Part of a small language model's weights: LayerNorm before each block.
MLP neurons of a small language model. Each row is named by its layer, matrix (up: input weights; down: output weights) and neuron, and shows model dimensions 64-159. Each number is 128 + 32 x the weight over its row's rms, rounded and kept within 0 to 255. Numbers have three digits each.
Before each neuron's rows, "fires on" lists the tokens most often at its 100 highest values on Wikipedia text that the model never trained on. A number after a token or word is its count.

fires on: " " 99
L9.up498:132125131134131132111100111182124150153130159062083153079205110142123139119204108109134187181128155073155113127088122123168160122140127116094155124200148115088129118089191171114187105168123102127172177106160120155176107064186121044103179122102167116143099144067150046144150131118121147102
L9.down498:131100097094120184121127126142083088121084118157144066146148150138094177170164131143132131255079096080108140139100093138142137205136142131155136126125101136119156166118141096076107109176162120098132169147155174098135085179129121019193106142132174102123128165112133154137168085173171150076

fires on: " B" 44, " W" 25, "w" 19
L9.up830:112095090164092123138130102131145174135161154104084159123152136160105107153062144105158119137124157094158111122088096094082139183151110151129091073168097147110140133129155123169147149124130097098092126112068119097096224123173129129104144147134140119108078124199188137127157080170084035189
L9.down830:092213201094117125173178120113140147096119133191112166118139112090163114132155101152050112113112103136107175132183123146116120081109142123134128109115117077173185088167101138086139130094155104121141141097149137159105117185096136143117118092076117076129133158137153126096150138151134183057

fires on: "ed" 19, " " 16, "it" 10, " \"" 9, " and" 8, "w" 6
L7.up783:141143092146126145135137148147183064216148140115136126143130161158125104127112115137101116161088147056113105130091139143146105172103155132194175100111103113138168167105162086074162098148132145112080082122119131078165092144167128139106099086162131140122066183168050088172129112130094158118
L7.down783:138143084110111157081057122132145133107148165125156095090073062084159133126074111154158187117196087158133166212170118152124180155152093101133137122105175150102094122116131134150149115167143101165142076134088127170109137141146125069119139180135124116128169103154126123113165123123169079156

fires on: "i" 23, "ri" 22, "c" 7, "re" 7, "d" 6, "s" 6
L7.up599:112145144043079158097120145125173142118114113121102136078151168136085135079116150123161156134078116104144101085112128068146159130135113096171126149046169138156158154092148151117102156154074144087147143126126154107026112134140162116134156172134142119132127120150100146113093125189134125070
L7.down599:122155138046171093134103092141160104139143129107183133115092108205154101147175086088107095189119130111122125150108166149079186151092149133130106109201137171129161126157117146134119115070120132147145126100138187137114177098072150197141103069132089101116157135194136136099138103103136122166

fires on: "hi" 27, "ce" 19, "per" 10, "au" 7, "ral" 7, "ome" 6
L2.up163:117126088122098105137146148144142122145102098181111255109131143122156127169169097120126084180164113130149116171077072094125067147057153083106123165158086120103118173137114128161043113134162130130186138086118090193192117060119132133091094141142098177176179056149159108159121120122128164142
L2.down163:119085136099187091124142167085184117155107126064111073108124108100163093139130175046137184113155127145171139168131099131131205124144086130132108090119111144096134119120130200133180135115179091156139155177141037132108118108159141079162185113077127119152191157084137098101114142115108132105

fires on: "mp" 21, "emb" 16, "gh" 8, "F" 6, "ib" 5, "ach" 5
L7.up252:177103086159143138106121077114159110153144127144113178130071052099155150129139170191121170146139152088156101150215121110123091251145143109126170123095100120085080136158120108127134135173165099089195072067119085091114127145135140134170165091140093139171128092132171165130074137082078148124
L7.down252:140116185142085091098149117138082087157092128158153157124110148105131103097125115138156149152099118175105113153142089128168155161162128153190175151148042111143103154130120098114153122155140107168149121077067115084093122137138140086101121181132118146117138134210109168129158138125175100122

fires on: "es" 29, "o" 17, "re" 10, "ence" 9, "ion" 5
L4.up604:137159122136194102089130108176083097124120094166109152145144121121147092191133155140149151152159151127114140126160131080183151130095151109115106163120080098129093165142157143097198137166129177189144185108152113098163126130116148171157163140146141123085181139132142075128138122185096126104
L4.down604:123095157148145144178121114100083157114107050181123104078148114164105121103127141126105148097059121182131133151128122167110105148116150121101156108155131165134168098132123124147113142077153094090110126101115080155138044129112066127155147144135009153119144101191125137179121180095162156114

fires on: "il" 17, " of" 17, " /" 15, "el" 10, "o" 5
L4.up29:128142106144147156101137154089157084103157121122144101078083128109107103113106118161080145144132168120116167113124070092137123105124149117100116070110121136158163095148168160121107146113060138151137123144165108058147138158129115111089154135190176131050224128101105146176158110163100113134
L4.down29:129074080180123053134126123075091192143104129167173115084140120095168154135127131158158102136116165174112100112113156149107153110183124124163154179129096130110108104088116129131168105131179144128092167083120092142130151129153115124078116102111093159123168162118153130154097080218105149078

fires on: "di" 27, "ck" 15, "d" 13, "ma" 8, "vi" 6
L2.up702:155106196080137175101166106113152120101113177207155114131119133164146093134178147149150145153150043099155047172111113129083135154163138108106172164102135154146126140124091095143103087121117117123157122156140157126140109152144140212101094129118123099124118091143101098149133176121079103092
L2.down702:157132101109149124099108133142161118147150138088124138088118122143091134092108072147147114127150110139137122097159106154125063152172113130121199152139127135084109084174139080126149156150144052181089137159145083098135121115117166110072113138095138103027072106162160177154097136149126137121

fires on: " (" 31, " and" 25, "," 10, "-" 10, "n" 5, " " 5
L9.up573:132121103108075174133150204188114138140098113093148183157110121104139153115067140109050082151135192098105093135092126133200134104115124119083130120132128140125144111137131117149149101111150129157200091177112101123131153111111149208057187133159200108152101157103163162086152116090091137123
L9.down573:139138130099145137103127133101075170141135136136111139095103083123121102073014144072178180119100110187102130118186158141124146160145138125137144115117135143139118144161173101077118123115097157100083125158087067156131131106159144074137125140122201102094123091214163121113130172112157121192

fires on: "we" 23, "w" 22, " we" 13, "it" 12, "wi" 9, "b" 5
L2.up727:180150147134130135093123154133064154157132173178160145178162151111193108148187096089110140182102092128072174134168117120128107116172118146092027149109159135128108105116184096103158154169088141113121085125145160131116104055206093104055151139097143115087144155129145149200124142111108076155
L2.down727:092146157127147133121100102098141123112165130110086115077086123146161123150167064140110163103121103136098145140136132130114172152069128144140154143103169131047154121138119109119122137095144119157123042129118102097092126093117143148150101181156151172139120129133126102149137145137140145145

fires on: "n" 53, "es" 10, " not" 6, " may" 5
L2.up711:116171116081085136083129097125121170173134185162100152091167141140094111181142144126115153212140159149124138127118093151154156170086116072150127137053137119146119134166127118165145105108094217176088123136142138095169100134127110113124146124135068107104160142106119153125097130153124126151
L2.down711:096151138177075175156119192106139091144130061132066150122106149117152100076131063147146152121056148126134168105095150132143103134076107098113110207147084130162062103123158119136127118158121218121058100110196144164040122132140122132126069140155135093127058112141126160135107134123099134125

fires on: "ot" 33, "ant" 16, "ha" 10, "it" 9, "and" 8, "d" 5
L2.up739:120053098167179109153096119194086135159162156153118133031109112104092100158132120128144145131126123044119149188109137204101173083092137112123094173187133148106146140099149168142167119068175159169089123143155153090111114131144121145162134074123130089153129168157125163137114102138117125142
L2.down739:088148154147144190101180118075139224137135123178121116087101120145175127093115146128120097125160232152137086108120143120023123161137147106160138215117085162122156110121087121158115115127212109121129105157141154140066055129094133119121123185144127130147145031158131144088152101120110138115

fires on: "ph" 18, "p" 13, "on" 11, "s" 10, "o" 5, "ir" 4
L4.up162:157134112160092166166118116138155177175077093047135122087146136162096097143110135159120115126140161115085075171137141153126153090069084115110232148163104102142128104176127153160145109089171114144100149135075154132132117158110100109103124124076131136163135113106160132089171094140141145127
L4.down162:123096100142103134167142159114179125179175084140042115147136111211137148151099082121095156089103121160069171156108152107109080129158159200098148148085118134107152057109113086147164111092109158140135112098094121167054127139180106150115144157139123133200136153099135100174144121090137171188

fires on: "on" 13, "te" 11, " dis" 10, "en" 6, "is" 6, "re" 5
L7.up64:086203110195150151153158095114116141073083181095117095176086152091128136094192142089149150143176144107120121095105140174129120050109149088117165206121120147127147145132081170221126175139095156149088127115102072153101134113172057142131117154114130139138156110159139049130096136114155152143
L7.down64:120099151135109131109142126134162129092143108138140124118102107170086157094119083170169086188125143180171193079099164184181112107137094111158138170178105140140090083076128089032134193117095143158186142177143119100095151147119163148150147123152110124151119118110103152141116174140133130109

fires on: "re" 15, "ti" 11, "vol" 10, "hi" 10, "tion" 8, "ig" 7
L4.up327:170130136143103115175132182199158123112170142149162106119160096130117091107095083141143129087133082137129101126127089182104092122179119156132094127098092173091134144125137140081100171113200118094169105134118127161170182141121105125088106139147102102148123141127138088055147150173164187141
L4.down327:168134127072076088117159084153103085160110190126136142141130177067127091110082131129139152121140100178082119100065113176173187084083145142142178157108082097206123140119128140130099106123040095134135146115152111161104113139186081168162135093092120082118109158158123159142142077121168131099

fires on: "'" 74, " \"" 6, "on" 5, "our" 4
L4.up574:104162103064178119132119165152073160154138052070155135135148159089095125216134147128087152078092117152134100097145140151111109146110099117198144124098150119092064137055121123101099105149128167128128120106130192077152205081118110149143187140149150159111095110116107116088097146052148126091
L4.down574:133137131150074123148104080154175115088000161177088182106179123162137122114103160157087067161126057104108129125092128122192150120130141149082064109194158112192168084193173097158143133079096091112112125108143096179130122152177137104120138096132158131084139134074134124176133086121121099139

fires on: "re" 25, "ra" 16, "al" 13, "r" 7, "ter" 6, "-" 6
L4.up634:093126151146095153141065127077147176096175143110135121108133120135133145093131134100108115154148153117135132099130108164128129186143138101152188119134194113146092111140140143108076113151091092140147161145108129091101130120085109172088192129133122097157111161166122138090114126158115062108
L4.down634:077108084104111116149098160125152080139124135189177140159129072045209085130116145149156170166151173099128129099170066114177121138175171085124102134144105116133146099112123169140104187139123118129101108148144068153097149154070125179162122103146157123086197125121157168115126125155131077123

fires on: "d" 10, "vi" 10, "mmer" 9, "y" 9, "ug" 8, "val" 8
L3.up808:248149133116135194129104114144095168070105166126092112104161109135206098173165149083195121113053146107091108157143100104114184138159133106080135097137149103108104070113170077087149100185173091166079157098114140127105090098154189151119132133150149143088139115121112139149169128098098104112
L3.down808:116109127086149111074094156100151128158116174126170106064105108140145103101153134147107142122129110089116114078127125127121103083089145095195174137160152162032138152141150051088097210161199123120088079088105141075154162224089114083136168128122122075092116127135119148193132133137175127121

fires on: "ve" 15, "king" 12, "ep" 10, "ing" 8, "ce" 6, "e" 5
L2.up672:185107121117064135117133147148157092138161187102221126106137178082150124140136159160169144174103162119083170113109167124129126137141173115092141139138079074087043111093133143129141144156166157145110134127121105145146097127107143101124074167147105172114129175094173136091149109121129102114
L2.down672:178065129164124057114087113123142113157165114095184097187123139188053116081137101137155126129108155187153139130191159140146102102099129110095132110141110115074109105132120090081101163102150150107086130117128170081165117168143165139152153148081114126126146160176137136125146228108128126082

fires on: "w" 59, "ri" 18
L4.up314:152062096128184134148067162148126137126153168158134101116155130140076124193134132158113151116125160122161171116162091059060117133134104085170092136098122144140122196105154126104101129089096189129141100131065120094096160106135092111110161109119096138093134118130088149095143210081155111135
L4.down314:127113169111095126155174119049107139141129153183146081137131122136178117140122084113134135153135085125146169141105102093109177134089169156131119121101104134106151084167145165108172091141126156111113125117172134150082106177148211199165104166071129143121107165104085166150148107135127181161

fires on: "ad" 26, " w" 14, "ot" 9, "w" 9, "d" 9, "us" 7
L3.up558:071108124132088164162097158216080150165218080134064114113131118199098109134105166103124131115101132091117111153168105119147084162094147161145121160172158101048164109139128121095140198149066091104156055130102137130174103116175126129178145160135033143134160150158100085132149122115114073140
L3.down558:185184110124146156124091147066156151135140130182188093187084074112129193111140090106149109197110104128110091126119181093079119123134135106150129137097094114141157153120105184149109132096154155113108143123181105141079054088120152100153116165135124105182148097112084128121109136149062169108

fires on: "\n" 60, ":" 9, "o" 7
L4.up18:159148123074176170187185065080088127095155106131103091108166121153101072101091130129162145152095182163090089186162137135128164153123124058079100158164071172141120113202129190111085118164128167122115158126152123098154101102108122128136131122125077171132141105105110088086132127109166152160
L4.down18:136093150104114184163124094079063102110145093180139107132157131165138120153142117118109155115116099158097161121118137121110036129123109130138127159198131159130160082097071165117110133156138140064181113155123112147135113151116129200147118111112146102168144131080131122117143152158168178168

fires on: " in" 26, "in" 24, "n" 23, "th" 9, "t" 5, "In" 4
L7.up432:147144125088111117077130168109154169117133165068164145171088138149139121176093109204125146210134091251146119057119107122123157116141143121169113118117145095098124133136131100119099133115162107096137150111167110144131133166125092123133170111094095089160131092156135126095135161092069151118
L7.down432:081141180168096116045092133127110097127093115103106181183162159127100138160186102105120100137140115159127087180085105129123105126101138088182212102137164156142097191149155098113085130175088117165141081145079135055165115124138148115153137164133076134079091112114131140068147141146098057128

fires on: "in" 27, "e" 22, " in" 15, "re" 10, "al" 5, " out" 5
L4.up411:128095131098128118146096112115122126137074106074124177136135120090085152172139203142153167134142160172108129118138088095139086148128148241157178104124110110069094117177187186150084144113028166085121146116101123103102093088118101156126157156151139131194105123164110131112193133076076151124
L4.down411:072133153147117107093105153081117119117101142123138110169066048127142093171115113156158138204104145102134130131106119091200093168127128133198169145154150071151127146060170142129097142124130118091123089158089127120172126132082124145134113129099109087060103136160080114105145118162063106108

fires on: "el" 14, "d" 13, "er" 10, "up" 9, "ud" 9
L4.up299:070086131114128176118128197075120116089148116159150133113121152140087073150125102107120112104144109112179176129062157121153128088143175144162152141166189088146140104134143121132084123106198087185062140145106158149066152130111089121147170135177113076118130182130113121130129136120112148131
L4.down299:083136134102128144167135110124141151130141125094112117104129185148145133140096145143177156144092139086073179111174163129111134173123126145131141084108126088119103140142134038151173153082110154102164086143157199125128128071119162174110134108134073126133155118141181097116099126134164071068

fires on: "s" 27, "ly" 26, "ten" 14, "st" 8, "y" 8, "th" 4
L7.up245:126123107144212158100168146109152151203149121115102129118191227129115135129028115106145186172061065158111141148084095142118133100152125143106165103151086080135100117178139176104191129131171177133130072153154111122094138098163105084107094131066139087134095100139114158168142128103111206147
L7.down245:125210178195155130174159063094110105164127134187120079129109195211129104145150126108094126112145137154121160108132112094147119159075033116108129141121162154126199108173171139119153165107130129149130125083152155153174084140142075114060080136083175133143130179138087151103135128115118097118

fires on: "s" 34, "f" 20, "b" 14, "g" 8, "n" 5
L4.up188:120182142092129134107094178118108127127122109105101083144141154136114143105080111173146091106175121123123123123079074116095121191088155102116109168114115145191143124087160088114074151168126137151112120129117082097157123118179180167115143179156108141107087156118136098089122121109090113158
L4.down188:161083132128135066168114108142107123160186152194142138165128114120125134103167092115104137123127118127155110130162167186061123065103100130121140122096162102079098151100119130109163172151102106076147094178141146180147056108099090104143136092085141136141093102124125121109118177096115185093

fires on: "ing" 54, "king" 20, "ad" 6, "de" 6, "ting" 4
L2.up74:118143080146177121174148190124171133077146111086160163135158145095102100164110166135160120111123162134146126128174110111130132094161146141086158087128131085142100208129088101112163137122116129172133155144131096160150154093111157118147072125139077122090112141119171145150133144148156166096
L2.down74:126072151120132179147155110163135117109151078102109107064192150204122139087110121106173141128136159158113179115132155104129152081087159148138054134149147136123130084118173103159149167119161200076068094177184200145154087131118139152192099148129148085120088144132144109198086149112123083130

fires on: " |" 100
L4.up554:087101149087173206123084084100149110129154120110161167140109174102135138194106115097170116084083105077087184097098141164100119114116164131138162171134132139104151092140163183110136143152119074164171090116161094112138175100188141131095179110134105133155118142096150119143094117125098112121
L4.down554:129100152068132149153103084062125122174090141129085142119129151059110111153144155160175188097083173144125146120154128189117050112152173112142128156128125131122153096148187140131085185118096111124114091108113064063208155153139130130123100098112132096155132159138172117182052166126089144152

fires on: " " 59, "th" 4
L9.up435:160098126139136141150116133159155192142087093165131132103114059124059143165102105113155141095146119183124160165109140109160142124175166161132122174129074155060105089098125160100151125098083160134143165189116131130140085160177128069146132138108088110147098139160151142186221197104091123164
L9.down435:151157152102132078163116097110084072193156171091167099153132175092148108141102124157123118124159121136097096099132096156056123142107101162102152145136171089165152098142163105205138122155148152082131134117187084141186149109130081134049133127109107193102198143147208152121106087099165089089

fires on: "b" 22, "d" 13, "mi" 7, "ary" 6, "den" 6, "cul" 5
L2.up722:107132155071154130100140096134195112125155162120167106184147065116188097128138117152120135105193102081064181106084107077132182182149176090124130161177146162097109079108160136152097089170123128150111105140144173099113131113124108136146180114143112128132139176141137115059158137068129137103
L2.down722:139136100155136148149172100120158106138145125135108132133099142106099113128118129097073115168132125135096077118176147152111071059120129096174125152116206108117106137120063125163096131160093085125117090129146198098202136089161106112110150137126186126093117127177110093164133164113094130171

fires on: "s" 22, " may" 17, " vote" 12, " election" 8, " use" 7, "es" 4
L2.up498:116155163146136207135076110068066083125098138182103076089150127065132088107150161103095113131121213086087141171099109134139098129096108121117121122137116130103174096161137108129138123119125191173094121129124119124182158106090114142132188166142150118117132152112129084123091139103118115102
L2.down498:154146173087138120191106168139114056192165092096128104084156134165133136156101102139102127106163162137073203125126127134149129119134119165170104167108147151116048153165139125165104064097148177128124151074134127196042122137129080151156101146124137172143068103116050128125200167128106163166

fires on: "re" 17, "as" 14, "d" 12, "up" 10
L3.up540:054168194150120137097149120152110104128161134104125147096090194069140061114128129092113084112139126165125116155077118124115183105130121115155109125152174133118100176098114157127128153164121129131125178112133173223138146074138133127193254108148131135089139151157092098144132139129143151120
L3.down540:054140133125103080150129124170109131107107078142129114155095146153118125148147162068122166111133140152087134151134134170119133125085145155194169094115113183145186130130188059097159086047101142152136124171139095116177119117173109116052132118116089134076191107106109154162182142113232105114

fires on: "se" 20, "ve" 16, "y" 8, "ne" 5, "ce" 5, "red" 5
L3.up499:166136167108134153145142231125175192109148129138127082141152144073129144131151160180167163121124116204093101104121087203148210148130120067145118074132090140088141102076114063162096153095177115175129084168092099151200103095152174127133134085166158138157182126159171114119144123115135103124
L3.down499:131123135091146144156147164051147167124113162138154134115194154109113174150133114175178172132111116084164114128181141141169093072081147108131140087039124142131116138138106084171161118166152110115094114154160097134119189161163107108080204105123165055088117064126102149118123112125161106146

fires on: "s" 31, "y" 21, "al" 11, " we" 8, "ic" 7, "le" 4
L7.up485:139073145128111134114109160127138155125127172191147136098093071132130123103178067114108117166172239179106123077104084163171109149147155160148141151078118141087096112086145084121180120129132086192114084101140130083121141102154122146090127076096111144150159137117142109163179176070095121137
L7.down485:129165120147145159158086110130099098153174120088093141137105212169100074133111099149106167116071020147134165155119103117135118096115110094130102167168134154106113145101214102102118140078138071097097194170122144143150097161086103054163163160196105114126057141144102128127085124104140138115

fires on: "end" 19, "er" 9, "nd" 8, "th" 8, "und" 6, "ut" 6
L3.up748:080136145159143097121087086198125148124154121178120097059114140135117136149078147102132139141045175118144170070077137121086134155185143140128107183099113123128148108084142178116121147136079131123136114154138157137103135149125082116213149150061127089120137126142103073124140120118091125156
L3.down748:127118074049102110152146153148105136136152182137149125152179141078088083162122165176110099151121080193137126138113086099088148148098091089094120117137085199157168088116155169149189141103118102154037128137101157177143091100163094126063175123099146189132163114130114135155169148095154144182

fires on: " |" 90, "al" 10
L2.up339:134134177127171214088100136122161138132164137145121139136130203125131101118174174105117100070095117138020180023111136192097147108135113145144126139131109088126126151136150152123083150106114082133145179114140131132163139140175135115100107132144127100154058164144161116120082148129110120093
L2.down339:128090066090118137185095067075158126111120099184112166097096156092148153157170110141162151158114222104113132131132136110140109100151099127100138134124083149160160138100174112129119108164095054160148128116107110116145145165147121109163118085120159093173111170168085120124047139121108156161

fires on: "y" 21, "it" 21, " plan" 10, "n" 8, "w" 6, "ve" 5
L3.up43:146158105137093173141168117120167112105191226150192147129181115076159161159197099142102147142082128105125158091119116152138104087089174110117083151126174168140078138152126156136127129153052143168180113152182164101138106120115094115118129068190069084152097132105138126124136189111063136134
L3.down43:168146144094138141122162154126145114127110100114058121074130138184163028092140120081102131145072154110100115148141113127123132159175070132117173103085136102153180134113112160119153143124188127106089125085093109157095101160082193165178102178125134162167075118129104103108129123154162153161

fires on: " /" 14, "us" 13, "al" 8, " Wal" 7, "el" 7, "il" 5
L2.up96:119112161135115115136137170108080141117160156140184111126115107177102125073217132176134122137088180153096127116165105092128103146149145158145191094101166161139133094154138149180139101097076170130155076177098150103102184143193133159075110097131164098104112133141131164185092158180106064096
L2.down96:127075114131092151110141101057147151165137142182081126101153094123162169147153145140116076140143096144149135123156123095075150117166122127108129123135130123118080089126099096125167148143179155078109177096154138154161104079106125136184126133160162147161120074149130074104129150131146154138

fires on: " |" 100
L4.up696:098130132088191158131104122124118102170129154160146126120099172105104110142146115091172132120143146090044152099125130156103058118131156155121110182097116116105104124108166195114101138170126087150134175111140096141158170133162156118095227141124110121148104118140125149166092118135096106146
L4.down696:116093136067178111137132081090103086173077124109167184078151166117188130183132169122131175101139204121089132105175103184063066088150159090135147160136128108089149141112193120072125163172120120102118161137121034104142097191144141169130097086140094121085115147196124084177117125101131159201

fires on: " " 66, "point" 18, "y" 6
L7.up519:157183164218117161081169139131136147161121132079157141147141076138049128132136136175164147209141172085129149133104170152153098095078112140136155131121122211096144138118147143117138071128072169154125115105113134104151120067152125077086138100102146075101105110115118169119096114098109114075
L7.down519:110150159094173192148099110091164141115194127081123089127123032067156168082151128134164104173117104145107143135150131130169161156128190134161123117104102143098161146117156114129128110169161140120165160119119155137137145099103164093135127117134114107104128193126191143146112145151168125098

fires on: "l" 19, " mi" 11, "ally" 9, " located" 7, "sh" 5
L2.up686:062209155143143053104126133141144141093164108149115147091104116074138149140089085106117099167086167178087092167130130101099134123155136075140176116159142145094133124163112124132188147097057074127172133137098171127150067145147147141098148128147135109112184149132041113121206188166125089188
L2.down686:141156102091143161174165160165149132114132121135118170197120136168120094160147091098058124154132098106057135120146181088135136125142142126131136086114163141192138102095157147092094159106112126120129109092091082094074081173148136168162175138155157147153099100097089143152109137107160104179

fires on: "s" 27, " be" 26, "o" 15, "a" 11, "ta" 8, " being" 8
L3.up311:106108132145160155182105120087149130112113103142118117143125127078181096094089116152115109115189168135124114125139091124134138121137145083132078182121136048087045098141178121109137085148097174144133113124167140109158144018037145157085153118144078169142094158153124123164166165094119126143
L3.down311:098138115139097143124161125136110150130142110140108161112201149192126097145147149088172114154052100125172101162116197089135089145079103154151173166106171198161171173132110163090135138143129053172140184106139146176142087141117162172139139124111146094169191084079112080084136175189154095175

fires on: " B" 42, " W" 25, "st" 4
L9.up162:104161124151102165144097083119183156150119128125142085106173161116113114132080132118167126120084129052091166139143179121125148152100144092057094147136166113137096120134138181128133118124171095063119096123133124093132132190183122137075169152056085146149156104152139123105175062183119081152
L9.down162:106151139158137159105079124101073075095141111186098136139160110168138147113090176134104131126115254136152126122054113102140099121162095086103092167130154102152182134139124126136208124184089092176108150065124159109128102112143121103153135052150178088112138133087110124131126172117150170125

fires on: "ic" 31, "il" 14, "ent" 11, "or" 8, "un" 6
L3.up653:152115054115142184146088118107122122099163191100121149101167139142128149116161169145164105113067104124117107135107140112147170065131119101112116145171139179072126089088187117110137138037145100140151165139121119178121106164118176102128136093145093113188137115100153145144120099156128145086
L3.down653:068115124138168134089141194199160105121103119134105149098180106130110122109119170105114151161120088104163139108158112106157141133117195194180134047092109132122108209089134092135129136090143165112167088101172107146155101145128101140094068118099148173147109145107099183164122090135154136152

fires on: "s" 39, "g" 8, "ck" 7, "k" 7, "rm" 7, "ch" 5
L4.up297:062072167104104097136168110146135127098103136158166083162143179126126135112145081145094116112194125145104155137122143108137060067131152087072187087080157154209147156103121141104120135112084120122152147144100178118120136115134108104028115155149132116138082146125095123126130134173127132155
L4.down297:144122144139048065102135130121129124152142094178162171118133094079096096123189170150137106118129119096204177104137080160158109101104133158117129094124160114120117103112119147163103143177081107184138088138108118126179096122089160083216141095153145113104108116147170089110152149076134108104

fires on: "o" 17, "ing" 9, "ent" 7, "hi" 7, "or" 6, "ang" 5
L2.up449:146089099141090140178114172144188153111125156128123140199107180144120127119141117109105108113064150120100161118134045139136139097127115167149110105149166113138143161082177146140176147148156101066125176137149125101156097115150174073108112104152158079106206114131167135131102109149160154093
L2.down449:113096082123122112114118122177175132081119130136117134174118149141047071170080118168125123125160114086181129023116084120152149049173148154163081115092168105170050214167099106198070194119140158136129155109125074143101148166137083133077144120094138169122173112121132169130135178110111121161

fires on: "ad" 22, "av" 13, "and" 9, "er" 9, "im" 8, "st" 5
L7.up293:113111123111139148144132115107133137135169075097154105104128150099122132117095092132051092112105166092093164098160130127167110111190115180189126157182142115093168184140154125163194165131113072053121103083143148122175141160153142156130115170148155219116148132132060075162085063122143081126
L7.down293:134097097099075197119129153143103126149104114138126177052235102132124089137155127147204083128105157118144127076137141140133161121085178090121177033128139105092124104153185114129117107166110148160115144145088098110111174139158125111131147147083125169162079149127098131145147134110098145127

fires on: "al" 37, " of" 35, "n" 4, "o" 4
L7.up386:165145141146128100163167148107146093117159162097144161148104134195099145174117140130118208181092126117114167067092157176150200133145150183114131147151122176150123103184142120159116094109123172099124160116157169125207148124137171158084114124143127156152063125081112052107150100102101084127
L7.down386:128127182174150102097124103143157134147099147106098065132165114136152164151081049074183120114134118154144117111079111133140111149107121134161110116092139101144094112073161091135162105149114151182146106109112074098086125134177162093120131095110106159123171166137106155193091105160136141097

fires on: "w" 19, "re" 16, "form" 9, "s" 7, "ar" 6
L4.up89:111107117126115185140040139172107099109168134126122140129167100159134098140117085170050133122117125141139118118098166084075107132100113102144144120097133128172113175089149157091137167152081139116194120143082103101115100106174181119164150115125148160147151166141165133141151160159174173080
L4.down89:115114148063148102087170125103214131124174134114061112170173137156140115156073147052128105101129161163146135159148198130107131077135132160146105195115154184125185124160100098168114091132106143125116122124090139078102128140130159127129116068133135135098134132204080104086132117138121100175

fires on: "." 19, "s" 13, ":" 10, "ta" 8, "r" 8, "t" 7
L4.up279:155122138095088143109161120139155117128059134080107137099138082033125059117124143137155116159100145218146095148122163119145182205095108112128058134125156165116116109153118185149128091157121121118092137182126109086153120051211111107110124126112120108113117133138109151173109143120156117202
L4.down279:133102122153113174160130166137105117086125119133117160145112138120133098147210132175046136105149200113099113129102149108185053103147135157128134145113180124131131106148115141111137148130129121154220113104121119112145105047128088194130183106161101084146080178018143101107085080146094142102

fires on: "s" 39, "es" 8, "end" 6, "ure" 5, "y" 5, "e" 4
L4.up337:146150143158149140077113180089101162117063082113155112109161144105150128092126117106134098136095200156074078144088170099107095117148108069109188110110134148088177113013151133100138162121114084164145098137139155049143142115158167092135189135114131154160126130140142109117092144169112092159
L4.down337:146106144136157103116154114220110158167129174068092140128131128124122154094148089192114129122117053137151107146126130124140113137102147084135136230136119077147156073185149092139152108171169089158128162139152127124174125163140093131173117066186170097144097130089093088117095162115123079155

fires on: " |" 100
L3.up623:121138092076195179133068069107122093173165106160149160058086156131133138128144118056160116127103097113084118075099111156092105114122137156128119150132100130144128116159146139088135133218125100176147081081196088113149177138179186149094168105116158118098115156132160108137081104177076134120
L3.down623:167068139077138114201115032081126115184107158118143148135087162051119121157076128118191137070091181122137115145117129158140108124155141108127133169170106138103136120101173137086149125169133070107119115112094117061161135146134088182139111116072125120107108123125138115186093152126077141158

fires on: "ed" 28, "al" 9, "s" 9, "ers" 8, "l" 6, "ial" 5
L9.up236:156106151137208190094115157127144146121196185093094128119085081147086155178130187114125145131119139185106136164075139147066161151125099116103126122124157142106150103124147121113206118154150074157110122153121114128140070107126095175124138092117137132117149147109182128150127136086108140134
L9.down236:087143123108105187161148139083039145129124045162138160157110177173093164137097154146117110129113098178142105153145150118110118135107070107128112128135192132201123116066149102114101104140119120083130135141110159155169163109106082127131205126171102110190139110098160134111156169117151153121

fires on: "y" 22, "d" 11, "N" 8, "re" 7, "n" 6
L7.up85:193158136110172177149130163095132150109135156128150089183095111168188121136150129165131107108142139126059114109058092115164130118156100061075129158122189195120119117127156107160160140075130141158101196116172113083134163077102124087098109164116179095080141193114137148078120111162139173108
L7.down85:137123121125131105079170145132098132169069137120053174083118189125130118042138138122114092109095152103179107161136144161116175092176106207137103143146089117120118136060105119121116180152122156132079005094100119107112072158128161133153115120156122138127146101109096103099167153072114128197

fires on: "ly" 31, "s" 24, "y" 9, "ine" 5, "ities" 5
L3.up416:125129119162157167125149134102116105142208098100098127095116138187142158109093092122157075187094172134138165151114170132102112065157117069153192104090191086119085206119091120009120132124076087162114157089137094108145097106157122128138143147106151124123109071169153121138143090140211154176
L3.down416:168104079124138054142132125100130195124155109169119146144130159139102158132154128133107117132096113141118099118104133153132157161077092086077169145157143100126131120172215089165139124082096124117157128155128103130168148189103147083184134099180092188135087122108070144142115143104059116153